config = dict(
    num_attention_heads=10,
    num_key_value_heads=2,
    vocab_size=8192,
    norm_eps=1e-05,
    positions='rope',
    rope_fraction=0.5,
    qk_norm=False,
    init='normal',
    init_std_qkv=0.0179,
    optimizer='muon_variant',
    lr_head=0.00465,
    schedule='wsd',
    train_tokens=902600000,
    max_steps=4902,
)
MLP neurons of a small language model. Each row is named by its layer, matrix (gate and up: input weights) and neuron, and shows model dimensions 64-255. Each number is 500 + 40 x the weight over its row's rms, rounded and kept within 0 to 999. Numbers have three digits each. A neuron's up and down rows have the sign that makes its largest values positive.
Before each neuron's rows, "fires on" lists the tokens most often at its 100 highest values on Wikipedia text that the model never trained on.

fires on: " of", "-", " W", " with", " on", "rd"
L5.gate34:502580447506499457524499494490519477497477473460478494479480539540442526488454508501568523526480494527461584513585464535556454468500449447489512506457501461502591568495447580544502388532485528520523504518467508545530527492448493547500518511501526511516557526520501454499465475451497529471496529509546537543519487452472562496456478502479518549530468505538432543446442497474501451493542464382360539538447507518451526513502456512423512485535502476493491494560529431530485510489491458494453540493485497499477545421542524482468537533505566518484488483468494483504495477510491518495
L5.up34:507513562508483559413444476510503507603524526484489508389449469528438575482472441512517499463468496526546463499537496466534508439457530468523570509484519448453526517579482505434594564509469513489524567522469465452433504412526466604475509467434512534535418451460524562453574505481498586478456468492551515468518449432579516463477512522544531452504510538491485525460570552439504515529525508515462471520560474475478439474561486508622456469505482558557456559422492530494509541503464526535470501546513530524497488482486476504466523463504463419492480504518495499503447528522484533456

fires on: " and", ";", " but"
L5.gate926:442469502524575578463475506539576473482539479459456469473539476523470505501486517470502465433495515562492489508591427531539487472463466520535506505520518434486500489498444590520487499474464544485437482518527491500510469543575517532564482453442471427520496508437543516483515515477481435520574556489561494494523484554495527533528514476481502543633513517495499488555493465545508580507422556575420523511518494468483496475549476543493473532468508508528537490474564515594459498486535509584474516543471511478446534616517583582491480528538537525450501493573451497415461463532514567509
L5.up926:520430473520520509472441491500422499452520558522495573514497401568465441491515524452480486514456437452445453527567474529553543495469483503468564472427457518483508542487447541528472504431508565555557535478514520477551503480492491476486407594497561463446606485489441571526546431497536528548493499537541496450532513565555476424485521454535410476516471464523514500407517517530512556505536577461510518468522517529511456467523514559475428447504523427535522418479560538495427449431535492503488503473524484486518459485527515494480515559491535512522463518458469521514492481516511491536

fires on: "\n", ")", " (", ":"
L5.gate984:495540472494505541508520376459513535502523500465414421431516514518449502467435516503478452474433505496445500503473534552479502534471428469521472535466435505480466495483478501489533509560447576560438514468430504533478510463482515520514496395539403517490566462446525475507474473489491516513484536438533500506442491527425511489483485482542471536493440521495538527463458516459507502532469553471460486463472504492514485436465513448418455503578423500474458462447525509594531500528425482496515505528519454569566467507459483492538610583465495489462519506479497482473410514493528505523
L5.up984:450501445513526497490469512577540558479517555446447435465488564503512469505530463536461489449500478515450518524482556528510599504469562500543512488468507425566467431564501418478544472440440470544414471521487519464586449447570484541482559429526549508523483457538451484535484498461547511433438507441557539517556496510542520534491490538524521482502510544550522493512487470506592436506495490443449507486520527502535470509516528486425461493515490481496533515464512434486558506569443478497498500461483556509520545498424517458516410551500540511533491472469430509464473486429464487540

fires on: "N", " /", "-", "\n", "|", " |"
L5.gate835:559448474428514511518412554465607467456494427613444467499457520534460534464508465467467448549557434551515501461564463486483441551529454436489472535464431490501442506503543501484468483504460471538526520486534456453453458392447467530496528467561505536532467471471606546419454464493490493489520532480550466451468554520455482456519553507460491563439508517504537496520438554412493552492541470495474536433553478515566524557555500555509451488498475524510501505491558471521518502498418519448519490474484473482530536497540432520527556477521496472495569505476500489507497527487512483499
L5.up835:525504541556528551545544520504479468463473494506513480540483515595500510510495519513447521477559539484513452483521478538488607555545524451501529430362504466461536482451487549492522491568489458547428471498514506498524567500487531543421467394458489521479488565512500481534460455525530479551483485481503474452510451440510515443466499484551496496391550506502517453512411459566524489458536542503431495507448507563570503462430510521498493537557579497478499478526494523482527422480365457530515606514526501502543510532496528456476474483476499521547464421458567471513475482542496457608

fires on: " of", " di", " played", " studied", " |", " in"
L5.gate538:500493446494502489511526482547520527546532444540507507498483475577511543484467463495503484448510504561557470489532442494490498466490512520558499455535507543536487525463512436529557469430442571522530529559478445541467529498506474500500488517495549425533488518423482500553454422506540539434515457502552484484525463502511535536531508544483495543526552490487559488535511463500530543535510477498501488408526538503469534470437477520493516433469478502487475482497424444486516510468502514474499506465466523521510452447436522500513510469506600465484534511566447517543514559566481490555
L5.up538:528488493473563471481463486568455499466517472426503581483500500516570549579478457521563484520509530532503516446498465537540477546526513492514454532456497405482548470493480542486410443448466468492501476533457530448449517558536516507510541525453518521508570560451495447548462501484538416472477423530535499636473483575536456500409495517492512495495501480482554464548527493464532455534487450462498437440463499575495611503457547512499596455490424491523567451561501507446468503506576534510500522466544494532577546527501500477531520475456523420465573497527478556541553525474491613451

fires on: ",", ")", " and", " came"
L5.gate25:442442500521469507475473464610438480422461485529546469536564527475554517515473485485572490522527466433441584496472523495533448514481488557436527483389552489540475472378513386504542502514420484465519461492518488513480470527554461400469484520484459495563455551491534545500596523477484528444489529450486513431453482477489499476453510434494484540446511494457497551524417570541524487494469516546495555479433479555462535518528519548438487407444452515539513507523472574502489419429481457495502490499505437574525511479502474458457511479542530516501438455493540503505546513540501493469
L5.up25:532552522526487529433530489600485434579543525459526606534507551478465454458525546467488544510453502502460477457497489526522533535495499500520569500545510504512531526568554508495544496500548493510551486498544539491453455509437518454436428524459542483514487428461479550462501513499521508489514502507592489456445449549513476562506534483511477545511535464499478521509441519542505532548477491527504470553520625520473501429539511484496498480433473549463531511524543477485480446464504464470475602550484466466463501528536463553484491533513510516490507511481445553503449542453548481563

fires on: " P", "m", " An", " an", "an", "'"
L5.gate370:565470563491524542463611582477502435496482460518399553495529462520488446486496467463508502570532505466512513522542533592532464559482502486502522505435459497435495485505455461506465483497464513532558547510587588525409471488520545543479529578486515497560521546494507475526521499525524471482465476440584495431453481459486538531492435501494469477506504481442555567466495513439407555454485446536504505475415526513528483539458519518528455443494502495490451551551558457484543482516493467525468536535562515468608551443524479537480503495558497506495491503552510494501533469468466498492
L5.up370:532522539538511422546491447451495467498508402493477509488447542457501497520505518484466503530503592496477452515465462482525551456545517490502486477513448472494499494563467468453434493470545449440558586454600494554443511486427452526523501520534499497559448513505510487509476462512428566514475474483488519479521478535550513487512496519600471458427504453511472516528534522523468485494501486498535485471541460531496508488466543524597432439495484472474492503444608467469508481470496484521494499494460581455471515507485485488503511486524453521548430480522520521562555417486503442469

fires on: ",", " that", " where", " since"
L5.gate826:525478494512468489495492490469541508442488511494541487452474554486405547542527426460481510537464531493503538510501464564532505580508398562507468487432496492463567462544452518518476517474512575460464513556514523498571448581444474503418524507466460480501588426488444458460526473526498465521494411513555482579543466515542499516534488420534544529498471545507503522502550490441429527430511478487450589473515492475486481507475457434466501453481437557468452483505496410550573489521519438492540540483546465539494456527480452582582441525513511477500602539514548482489455443451460533521
L5.up826:539485435539575514516493429493505447492541471527468516536537523531486426464520558535523509528506489451518443522464507528538535489483434464444541531500529483517470507503491470481458535495438467490525481429444502532491491518483529489476522522526505407468476436468455479495414496503538555497441493495597496478530523500529511419469469478544486523544466499399445479457520502527515525550517576486477446461487427490549514463519487472539481440470530507464485528468507532502506533456463431517527490524545456542548466526545551556574511477435465461489510502514475490452489484509541508539

fires on: "\n", " of", "-", "|"
L5.gate273:422563527451591478489512470495526479518498547479494506439545473501465486464467468578544498442525492462467475444499528491543515539459496425526506512548500534499476544503474495512460486539494435513444531524460478530467491515396498467458480472463588480470510513518383460485489537408533558473458516481614544487459495478467539506481489577471497465578494540516540520492467485475512483498558511509546523535592520540493500453513428480444517522508499472475465661537512515477448494493467459562504530502448549463496582568563506561517492526579495504459478462489507477578472509490592493457
L5.up273:540526525508510558519465451463485463539483521455505456545437510541534454479443581528447500504493461498508530492549508522565544510502540517569438510463511467530548487550433536536554452500483483519540520504506478530522476484566500483528581444523451462478454485494553530499461456504564547480465429517528497472495531523527486511473486528578468473453507482453458455532480508506517460452556531451477508455539530493425463518457546523571503473505469448507421420422522493419515489580513533517446444560505488461520519512551474534516556407553480416552496487545464444499505572482427488553

fires on: ":", " of", "-", " |", " club"
L5.gate1241:513474472502496535432480472506555500531499554528476488480568601470453470458482434437481485494523492523482515502424522508471445507499527522521489553517470491466489453483517563540504538565440540455556490491483506529438516440514546528562442572546493473472518496488497514536542512515478580524511521603533490502484438498494567505493547584501552522499461538496498543485502516461631508517459512575573500443511499483467545492519538559526492490503535522595476520540439547518542484459493480497486470522509610551496534540535432448471481495425485480583496506492558455538529498513446502516
L5.up1241:510463495534494512557514450562508472509467474497459515506464472513543481498475480468486491537561487533536499505502538399489584549499508586499460477509506531507457525449458504502460502519508566478477450425482519500466550532499594512514501463482479454530429550484562509444479495485488555519481462557543475428532487465421505543478544485531584490458496588497491511578521552558587487574478479456543465528484535431523448524512533442471452481457503436518562521593470467501517561481428486490466449547511479473410525476447380443461503468544526441538512481553566431513460551409483474516

fires on: " of", " on", " in", ":", " the"
L5.gate752:473495551490471448510478542505479526509490508468508505526500474490513505486454552571477569436533494528567515500476552478457458555545482453466510466471460550502462523513509549469529499560408450495529572442522447449528473438490521505442502458559536479509489516462496468501459442543555514487479453493566504506520547498516500541516545618573521512467478516550523486526518456483522536511467447473470435481516436507500507513484430498527435497492574536514460519498499475468517439529463582540448468509508552514509486475483512573513398547474469403460530489545472524505463569539532481426
L5.up752:513567473481529504503495483444469488511484525477446562532559490526471505521553494497534500492447529554513487486472506512470522458529608506453555563592470447509481483498561581459592550559552466467549500499542515481492494494499506490518537585516513513577487576509488475494419480467510528522459543520496500457595530481447475507498463497519501524486512539478473523588466454568528517538525469525526545382432536503531496522564498440522514520523503453530507490508498551517479496506543535472506496470468543452551545513458452561461572515502457409513481538440513493555549616543475582429

fires on: " a", "-", " ", " the"
L5.gate1076:547452492458480479505551472474483495441579457449498486521606443524407472491573510513514495521502391485514474440460457489487549552576491520482472526518455493502487506492498432508501472447488575541480559554500505488517482471561505485511532450525495463490538504506534519542504508500615568590494461504475406529524474565503427478517448543540504478470496564511499512502506542524519504530554436526565502461465476509503480483534449591480445548519482554493450433536537494499470476501475481515487492476457501574462500514379515556438568576528514507575453515506481542466466551495467458519
L5.up1076:469438596430526394513478534522591489501574493522545481545502450364502560482491540515460472531545502470445495503549511537547548481469440513559551544517470510482470542546556519531518511498574447490485457509472480496553524409473514476444512467565523504524426537441524521502472566512440454541472507476522554482472506522542451460499470539520493470527473488558502512523551461501467539514484474510561612494442465504538465537449464504493517501535639521459480498546470507465496511440577509510515506522500481564520580508561447485505463406483464454551487405532451492517485481508439490494

fires on: "-", "_"
L5.gate57:446468497520482481533515469502559452505519456520404492466473545603491470472505437491501548493573447438593538475525493480520517536559557479517434500446463504420551501502452516482464563461494498479518492544511490482542465475459556455549553485506471503476376551502556460467447501539480504516519523452525507548478508507500497442538521500557539455464570451544522472494506538539466487415565427458548532475530449542533529551492509486477554587507505463479453501456546561464495535454471490512518501536470562599431500437507421433434500500537601465490507498444426462517538534565442495537
L5.up57:537478460550451466522517497504487489483511568482510525524357509462517468458569484477367453544483470549541566557482446527508502534516528499504581503454555428514493485506493502466454541531478455506409505476527495554482416534485516564460437530542474464490495480474462545510480508495490521531536450481546548439526567492570511486475503491481486517528393513533607531480544399501505535569487525583526558540514485502451540488477455491490431476430571521515488426451535518483465512449506470508509465489515440513494496522467497431376477491565545485531534544525505592505489477433577530426

fires on: " \"", "s", "'", " “"
L5.gate822:566504487450420568539475493462577514514448567494486516533530501469447499451537548433595452549508488495466531432536484475426482430525536515515500475497539506547490510476435448503493487515530490492559517439517509480477579491450449507528522549503605529520537479504561491502540495478513518525575497474538516500471503475452490499456529521493541504418464573487484473466443510491502516490538457523434528465608466556587459589564451494434463482489500478518533506537541446494490520457520427528514476522515501525574533458550577429548489566483485546574489582527497493496497441491469515427
L5.up822:530487509512478454406548461531496506431459514502529504541492545577520485517518522458513482470468485542434500472463509502588493520478530553519502402491531508489421468506532498509491554484537491433516572489479503428471533564456511472533471522429490430460545471528494478492415489479447526501545512506490521447533515449525533502508448402579543456512486414490512479464457461452465569456476532486419470471548467546446475479547487529501507521532476512454446556483573535474512502525538463450508431495534526501424503594505584507495492514525535481489454474479452536482499551456547545502

fires on: "-", "ed", "curr", " de"
L5.gate708:494486583523507553550443487539559463574526529524517408471482542490521520479501481467568473515572574488544478425498466414454420456483455546473522488486507518428505550529496519561485541548494583508500473459489503516527490488516465427499522555487517544522495491458544448463524485481416543428496489543512423545502497490545512515559463536495539584453477454502412564484512497476546453527548503475506521585526459462542520451482540572463476512472500476446475420456461538518480524519458519421545472552491577485526502519501561541505499533499544498491537530516449504554515537504532469508
L5.up708:534474502423482531507539503517385577446458460465451529489449493538528505552466470577483522551439539516480560483423505517542492506457529526506486575466488494531485492545480544567515478531515484559494511473507594510460414488526505581501442524547584472511495575431470490573506525500468478557511500512522469498515498440500549392496506564536490575467432503455515508555482469513539529445524419476520492509525476490455490454552490569516428534513514495523544453495567454455436535577532554575486540500434484549470493489481498441454436439418451470614518470443452488568474478529501528492

fires on: ":", " or", " |", " to", " as", "-"
L5.gate1176:539512465496524462429506500514397487525516522527529547561503418502503548493490432429408536504525520677501469486490518472501519572561515447486425542592478583547524503520572463544529458540523459549508545431465491483540464476485504532473487477482517526511478503460568474482431475548485483472631526505522547512506462519482530479409479478606508438552580537505542522535477518516501553438478455488471450474518503546494507464525524578517510508557503556494482445515513549518510493530490547522529464489471485566474516455432471547507517575510468463499519558508531561469497509464494475512
L5.up1176:582551493473489530451546495535471555541483514506545511518462533476516536589538418515513492494513493597475460535461535447518468602563589497481479449556563526533516505525564543541505503546532505456468460451475481511505507466464439516510405484512475525408532574461492536497489493549512495466560455543505471529494492498575606497470509575609531485473549445478602418447481418514518473549511455462468503477515470448446430459564508503507421587584432497541498467513521455485573517485533521533529520492460519553485479533458516505503562493487457486437547509465502455488531591503469514522

fires on: "-"
L5.gate428:487563556553452487497489477509484506508517557545498475517530553505471475510473496431496494545551535489460454433482530543476533498497456498439483490495541551425510517526404574484552506474533489501487520468508549560570529535499444515466507451500501451480491525532436503440512549498487464402486569490542567500503449483511462495526481569554490483474597448498456470555491534543468499451494437505487559515489506475527515494514524514533518460513489521487403561492547515504496512541429528461442502497559556454457534487513544486466553442585487507525481501493477519519491462542518503507
L5.up428:484523523517524457550526494532518547435498573537545445428432487479422482454477500414484482451475536479494517536570517498509536465427491538560496447442545552489515498473533486464477504477494510456560528517467486537435493540471517539530544507510508508528451486494509555464488498522500557538497462502594508475510485444502448517452461505550456502492486575515486550505532433427497499540460526510485487430485505499554531465515552538489556477539474436472512510526505517536488494580539481415513511518548568483486571502549474546504520527388509415510566491469512490461492497484459457530

fires on: " the", " The", " /"
L5.gate1251:464552466560478507508575504497528520494506517531519442475460480494502515425533528411539585525490492455574501510445510562493397557531479601432550556498418471566517434587527515539533536485506505513433489458465545459538459486489487571438427489530502529456478490542522515493491503460517506465585469478478501491502542443505490482462411439562518492534478517484530497508420556449559498477544535433499435448429483551542468512559529530506519467537522483447524452529542478484488441530601518435431520559486529526511506571497510541536470600550508567490559524440506514484557493548523568525
L5.up1251:473448442510502479510580510474539536499565587528488438499492470490510598489549515419460490514445439489472486464479514452527416500597569611501493555451503455537487538567532516503534484532495402509394461476475489572483465502509526456517592526515482535501509506505465450508509536517487470503469458487502473529504456546545537509438445528506559525589500502530577500532529561416486516548476431544490497389514504487488479454561583517513535482491484496455498479439470537527482510426497484463454524558487543452487511536470546536459496486508508443546454521494427556533503486479472453513

fires on: ",", " "
L5.gate134:504515525572504512425499516522455519520525499482565453481539499572502497506428489498506530517498499482516502427465531550556462479522525529468512509458534544492501485486477490466439545562468431481472458485520420447543518478486519505460457479473475544464499495485512450499458476493528484498438478463438514494535483419496563425605465489551554470426429444577531471545532503537467490514474497479524459528573514548541488586533492436465526418532584519470493505505487498516503455464508476410499485570538456528483457530427492436451497469507510484474477564563438514574517499561536584450
L5.up134:514555493487499463514506469544519464569463451503461482521527542468554485491496544548545490485498477508474465509518483488564571553463517493496492545508506504509544440471572524517469445506458527529447516443477519497530518486506488509533485576480511515548456530529479511474471453545558462504541522469512482496469505429545561543503464471526495515490530511621517487519524522458528496540372502507501518497626528551487496513481438501459559536549529515551420461530489484468509484503459502543488530530555483543482487536466515530499453465433518485474392476513502538530406479536409500489

fires on: ",", ";"
L5.gate91:496536547508516541481530463504518493480528524473530527541462506536523541455512494505435554496558536489484419496585502588596511530520481486531484494478545519560447447523514531525514532532475487530525465575524509502487501569484488507496505481461547492476467561458446496511556518542493418450520499500494487454433518503482515522559447510489454481532525474513475521494467465510480534481543526459479576536518579500480571482472498557443503512434551489621498538549556454520508439463542359485558540564435471533540526540496539511549493477520526534562474492554487481575501484472490514589
L5.up91:507562510480486506482501489507582505467487455535458467482522518513465458484552540563476504480489371473467519492553537523586536526466480465489500511449519443525507438535440511457518549505464484531580487499484510548499481536529507535454462513484465481455508514535503503440496612518503556557540528558494464483547475557463502536477507474463568461541545470492476468572496514463467420501468513495562542436495555511488497487459531505509601467508462504525526453486440545444539476481521493501478516559478520465516526554462522477522446491532530483518497548433479465471441466474519460514

fires on: " the", "ac", "-", "act", "at", "al"
L5.gate1178:495488500442526436560413552570441453436585627565548501516456474534495457447454562496525426426501479455436553543611449548493424523537521517519511508461501468523506492507623468479549530453502432514507543440491480483511437531526476568503489490484522513536495491544509531492486516539521526487483542513533511464471481484490510472519418563556466487515492497538497546530456523442515415502439484533554488464420501496482525557486459529447493571506545464528497442472524503520473572472476445486501458524496528551504547574477487465458535580502513510506470493522540515524574513495491461445
L5.up1178:523501466544536493501471506471517469537566560446446508594495533518473503496464569443472538488498449495476533444502509483497507513520443555505475522458532600522509469482566460484502544573503525481449537518443495472511494535520471493547466482519499560483551492486452471465508472547447503572553425506537577485432569492449504544455493604503403490510458512519531525550490577477528527482494514535515539472560513528508532594491499582504434533541545486539549448399455493480516550504568449528530449497463560528513469477513486490492457472515457500456516474475525472536413511504452537517

fires on: "w", "wa", " left", "n", "g", " of"
L5.gate293:525469546469463477474552480455471449452499467485534461542519566445478486506518420498513510512518490515500547519546474523574494432474531528533448475539534541516536521468515549482471465518506502557528561449542515456510503525533522478440549488539531448476474562511488400559495490503463466464500503507442417440505466524451523509532502447487443428504458496570542542544512459495517540554484524510524514466509455443487438540483461443487539555503399515466445434502475546507450594449518436427522485486490475422539477547479487462479507542565496504539552459478492521552495503413518498505
L5.up293:512432464468440509513576530447510558498478457444498523566466432512524441500519448565466495521505448495456478531454451485477475475506552473534467496497473586551562468537473462518559495499551452539494499466444542507467493450477544478499451497539519506499485482450466453433483477539456547523491512489520439490499517523444516561488406477509542508486469578489532592535457566550470503483455498450563518468489463489499487541494428484454475540436454576496486433478572479503447499487537471542517557548463524514549550481510510496472484548491528494494545530502547437502510468567590460488

fires on: "1", " of", " in", ","
L5.gate49:496578548546445522520597480518451445514492497489415490517473455509541560505527561422537552466518533479517469457519496549501504428539481491401477533535490456522468510483505587465457481489477513506455519512537565437436480510450498562456450532480493499482514444476463502567583473453497481493422501433491473491523509571515522470571487593528560501505435488525560530684543516447518542497438508457544541491436453417497423498494477529517543554490496624499468457504492492455595490466460480550524548561497520558497496566456514513493509562504457511498513552522431479469490528485487475468
L5.up49:504604501554529454493588476453459510441470535480437518461495489580559500573514489466567416446543524508414471487513517469515490472522475478414503507505475510512497517530536484472447623474503523456433545530474517523426498548473458547441486563504439523541577481558504503488533454510582458447413478485496448498486491550488530464520506536519496477475542490497489522567545501527576537512468538496570481456490475497504490535513500549531557478470597530501436521500585478556592506467527423474490476518490546495496476486549500508444561561482532530551503506474494512514442490487516479488

fires on: "-", " Ha", " called", "1", "–"
L5.gate696:514471421492491571504482475531488487548438466402448452485471461511419489515485444501541492492506525550474486446495495452474503500534490484444473501500568452513482484524522524533511483494482477516451594522468517501419487538508537496471459520527476453477491528469520510447454469430491441450526511494469474486542545500501492490503407528473535530509563509511553515485470548447485493498510507518509521451494480487469442504521523487527529491596467516535417485559494496421423555526508479511510447499527490485535585537566446549442446483493498477550589592552520504557523548487610566483
L5.up696:551472536510451478461566473530506451457515507564553525536512517476483520517461488521426487500546518473538433440486558516493525401471467475542500532509518525482559521543492499484481489397505383482486489507501521512489437490529502575528496495483552431487528572519464468458469515523560542522464509511481534432513523527564533512468439567562554470472522483531401439478532457501549524501499505514588490508523516532475572465480527544450566541544509553466544545506522536533501450518565521491485530442518536533459557540528578460522460502413407527518518474447564491517524511501558450574

fires on: " ", " (", "\n", "1", "^{"
L5.gate553:521476494465541500503514532529466483505524526407563505467501584464510499514531595542544469560537544537501499555478486467516532466486430465530495519494545494589482543474533524450485512550486556489506530443484482546498589491438543544528564546513503566436463440479518490432545525437497488471579507508470475466441525500521477523573506584463507488472543539514549441488541463489558517499466537544475561468456490434500477525518509505482551509477511479480431520578464450601495571493512480496500523432483477500462478446545462492462473498570501471510431450486480542544495502427405498510
L5.up553:499510525516534447560521540438492489483535486492511552492493496495424473512507496570504540629506435455541444428510533463440443501543473491499499539541488445545537411549481499481513554493566452462500442560529433425557520515519486545519520522482524470532487493488501500521470466514474472589488446519525520498446484492574501515460438452546447555474580515416512479471491500530500502452469478595497553455552478514503479463478508488495539477480487472544543469566537536462495529510391532550529575482498487505521539517553462553448491508475486487507530534499534475397534532515502508480

fires on: " un", " ", " re", " dis", " ex"
L5.gate804:543583478486414514526490471548483542547559527546492507536467525519483504503477480476530525541488479502507429553425494478428506456485497502475455507481581484508554489445498473492486474465488453461507444437483488490550486512478421487507495514526501483486532503499532527493477418480453514591534573473502474416502501507465540483530517548443482539495495500456496498482470471428482485456481523601562563505499530475530537538482537410504531410490535516493468503508445490528470575518463448491487569505503528463446479473499462577469536521497445533502491555520478461485407501505580498564
L5.up804:510530420563423476513515427544483535498539412554494479515517503536455444509510494501546454526418494520489480453491460534571490476466533536545452524498444508447556462521425496484480489479507494457412508535458500434497570548478434420535412500509508420580445505451428527522461494503412473478467474520547462522543539489475482432493461568451492604526450526448476538527472502467542505507531543551502423494483549577533434470519485495477496537474551525515535432528543487503533516495504465475496466479605521422439494476447548510467529513482500468484488479525415525517470478520529515499

fires on: " of", "2", "s"
L5.gate715:506469502476526542471428442460479501516480511423488516490520575495486475528526527506504518449566492467517527534483523555567559523530574503458473497462486536463510530525487473542551513582465471500558524458486470503576521518557507524485525513413518491499482497474577437529564488504482533485473537564495441532501501520496488455516554528440506477478458459598475555518477544476619523474478438445468470395514491501503541526526496505454422590565536496522551504578456545550496508525537495469506507531444510530457489479499488491428514494533520577486487491469496473479530457531479486419
L5.up715:507495491514539425492500538512430514477534554440509491491445503517534436483517495524499449543496541550440515410455512493492541454541520478573488528439494459593478502551523445575527443418540483473508523428533485404478451443504455439524488474431546433534520443500534473507422530462447487462485533560483482496463526482422458557449509495457445552536506485488507497481518537543495545481497505529471492488509505463448475527495483453461413523554531515491563499578538465476517487463534538502409541458476515584475514485520539489509537496440545503498564431446499495553543516478485500510

fires on: " A", "P", "ten", "A", "-"
L5.gate967:512555497607502482473472549484579571539527502502482416535518528580503423536520492503594455524479462456538518452502473496474502439487501536513466481480507471552495535555482551541465481509511572489414430459484471449525524544483529566508545498516527574504588463513541483508529556450461520521521506482524523448511532451590446429537482505562488528527479526509509522523503458535509535486478438461491544554449433519493482492543500477495472490459529476484487471516614465500481494616461515421456438545527509507486435506518454556521491480580540551481582409476514461529491533424441510469
L5.up967:556460551489473556488536582532488506458494480583525530468545480531477532528503566493575481549514531460483462421490533525521506491533501490440527499477463506480490487476478477475481508483528462463507513477482550491459520520497480452572462568538524484516490450565395525493514451546584510443575517470460548441478523519453489432495458491522545526570468566536567516554496449504441515500465501527447505468487488515489497553535578537428459489536500483472503534497548480503469463492523482476449498546548510508459593461552522508500476447461533493517506526470480532501578520433495502474

fires on: "s", "ul", "dol", "um", "ol", "ud"
L5.gate70:442464525511569472470527483475466473450462472486536439574489537532494519498530479486523496477499455514527554485494482442483504451525494451536452409477533487495474517500452549559500522554485515486455579503489530458539549540496486485542532599451471495478607524492485448510471545434467550511568492510490522456385513465574450493514562585461457622494485447505484567478466464492513510550463471462518508543531442509456526545508479541429496464487443448553472488454555571494512474545587481589550498523437511520469517534545539587473492553576492556557468515485532479535428505521486406447
L5.up70:509554562525491541462564455559507517516452491418531506551467415483504567561567514485509524526488540506494503510495506468491546446506519510522506503466492474485475488470461554517551589558535576476478503435452502492515516490507516594542549499486545484453554481540480535590457440500429468539486525448481483508491596508476507463506492513512559464521494512541514467484479533492516600506517479496542450475496544473507487501492598523515477479537486509470553507562453488460490525431490624461547483559441486520424471459502481428531449468518487516501493462476430457559465538425467461470

fires on: "\n"
L5.gate407:487516569459527464529463550476529516452476494498485421471485518519489493479524557538511555467493492524482485470515470473430505468530429404499492518481499437515487549496481522461518522529449517521414464488510561415512524452443517513479525517541595541532552467434539469488479505532567489560474508551565424470470481527507436527448568519461518592475532507472456537427476472470497460409501525487461471523485504517515524455564525506497551473529530482464506554496487411443526546406477526573515473489565515578543476529562492520589496493555533480472488442542413478481448513486522449548
L5.up407:529465509484496446514426499515489453488507517538459551533553523461473561505542568495470535542482563488513460458479462492453511450533490467512553528540494473456492395481554502477556402503521486421488471460563513426534596459498485489548541533496507484515477419498512465554455503553520521468442454470479465508524501481623473472532529481470478495520466554487550506468471555488495491534552523529531454529514405539548501440571493521467590553522567514497508545498513549490480538496502488491485509464495545534470439509531485532499526502486569483469580566474441496527523504529457483435

fires on: " ", "cr", " ("
L5.gate893:542516582490478469563503513453502550470584509464404546482543553544395485478460511532411482498453497488438460445464571494475506564545483522447466501477512492493425463513483490517427542509499500492472468511513541506407439487569533504499408484469479546565467531559523499519581501435594502553500549481564430461545506523481532474473453496548459529490465479454531451466517492448429442478538477574505533502496513506447454564548484600448454470499482440526522492449497459467475483546436506574456495503473479475520450525516535470540443454509496529496519535544467502431496508587516513493
L5.up893:463487431546461468544510520498497489547527470453471510512499488490538508508470460448486523515470461531459535423513474470495554483514508578444463539478467461512503480541411517435506530506510533527466476502530545553558524488492477489521455442465512524497476507447415508417517505512572465507493495470506495443422554444558485466487478482450533553505471533588483440534498468452514479614517481537457506533449570583478487532520462514541475491499448458491570456486570428419501491473505487594560483547447517490539504556512515547528519456500469516521598513476491496553495456485511535466

fires on: " in", "s", " +", " the", " and", " to"
L5.gate802:439530487568446502439440521549445436556528515498493533446536540545522492512519540548576588485487481548540485512528551536529535458490517499522536510508556520505553480460515452492467523497587461508453508544548533495569483505478439495470520522537504497472465502482528514465480513467579506512469453512536479430486460455565459502467425469542472484497417488533508442600511477554508465482554513513520539488468530492455548504488447570546547496474571574497581497492512453517445516497421484466499499574519497521539472546551476576493478465515573526479472476409514526477484491483489534553
L5.up802:526517480524513456491489563569582562479514468515496392478490512459516480501565502473505517487472442528506477460482539461544453458544482504573509433465486438491514500510528438518460482480485465464485435427520469462484430462433513419476471412506460507431503513580491489467516546524457519552550549503507529590590598484471463525484450439491481506530532507552490534531527402543516550557475504495514404531530454523451514533455522522524477600496547460502499512527499547542552548523536499515401535517452567486473469492540472531432497522552461436501599390456475482489443477490517541509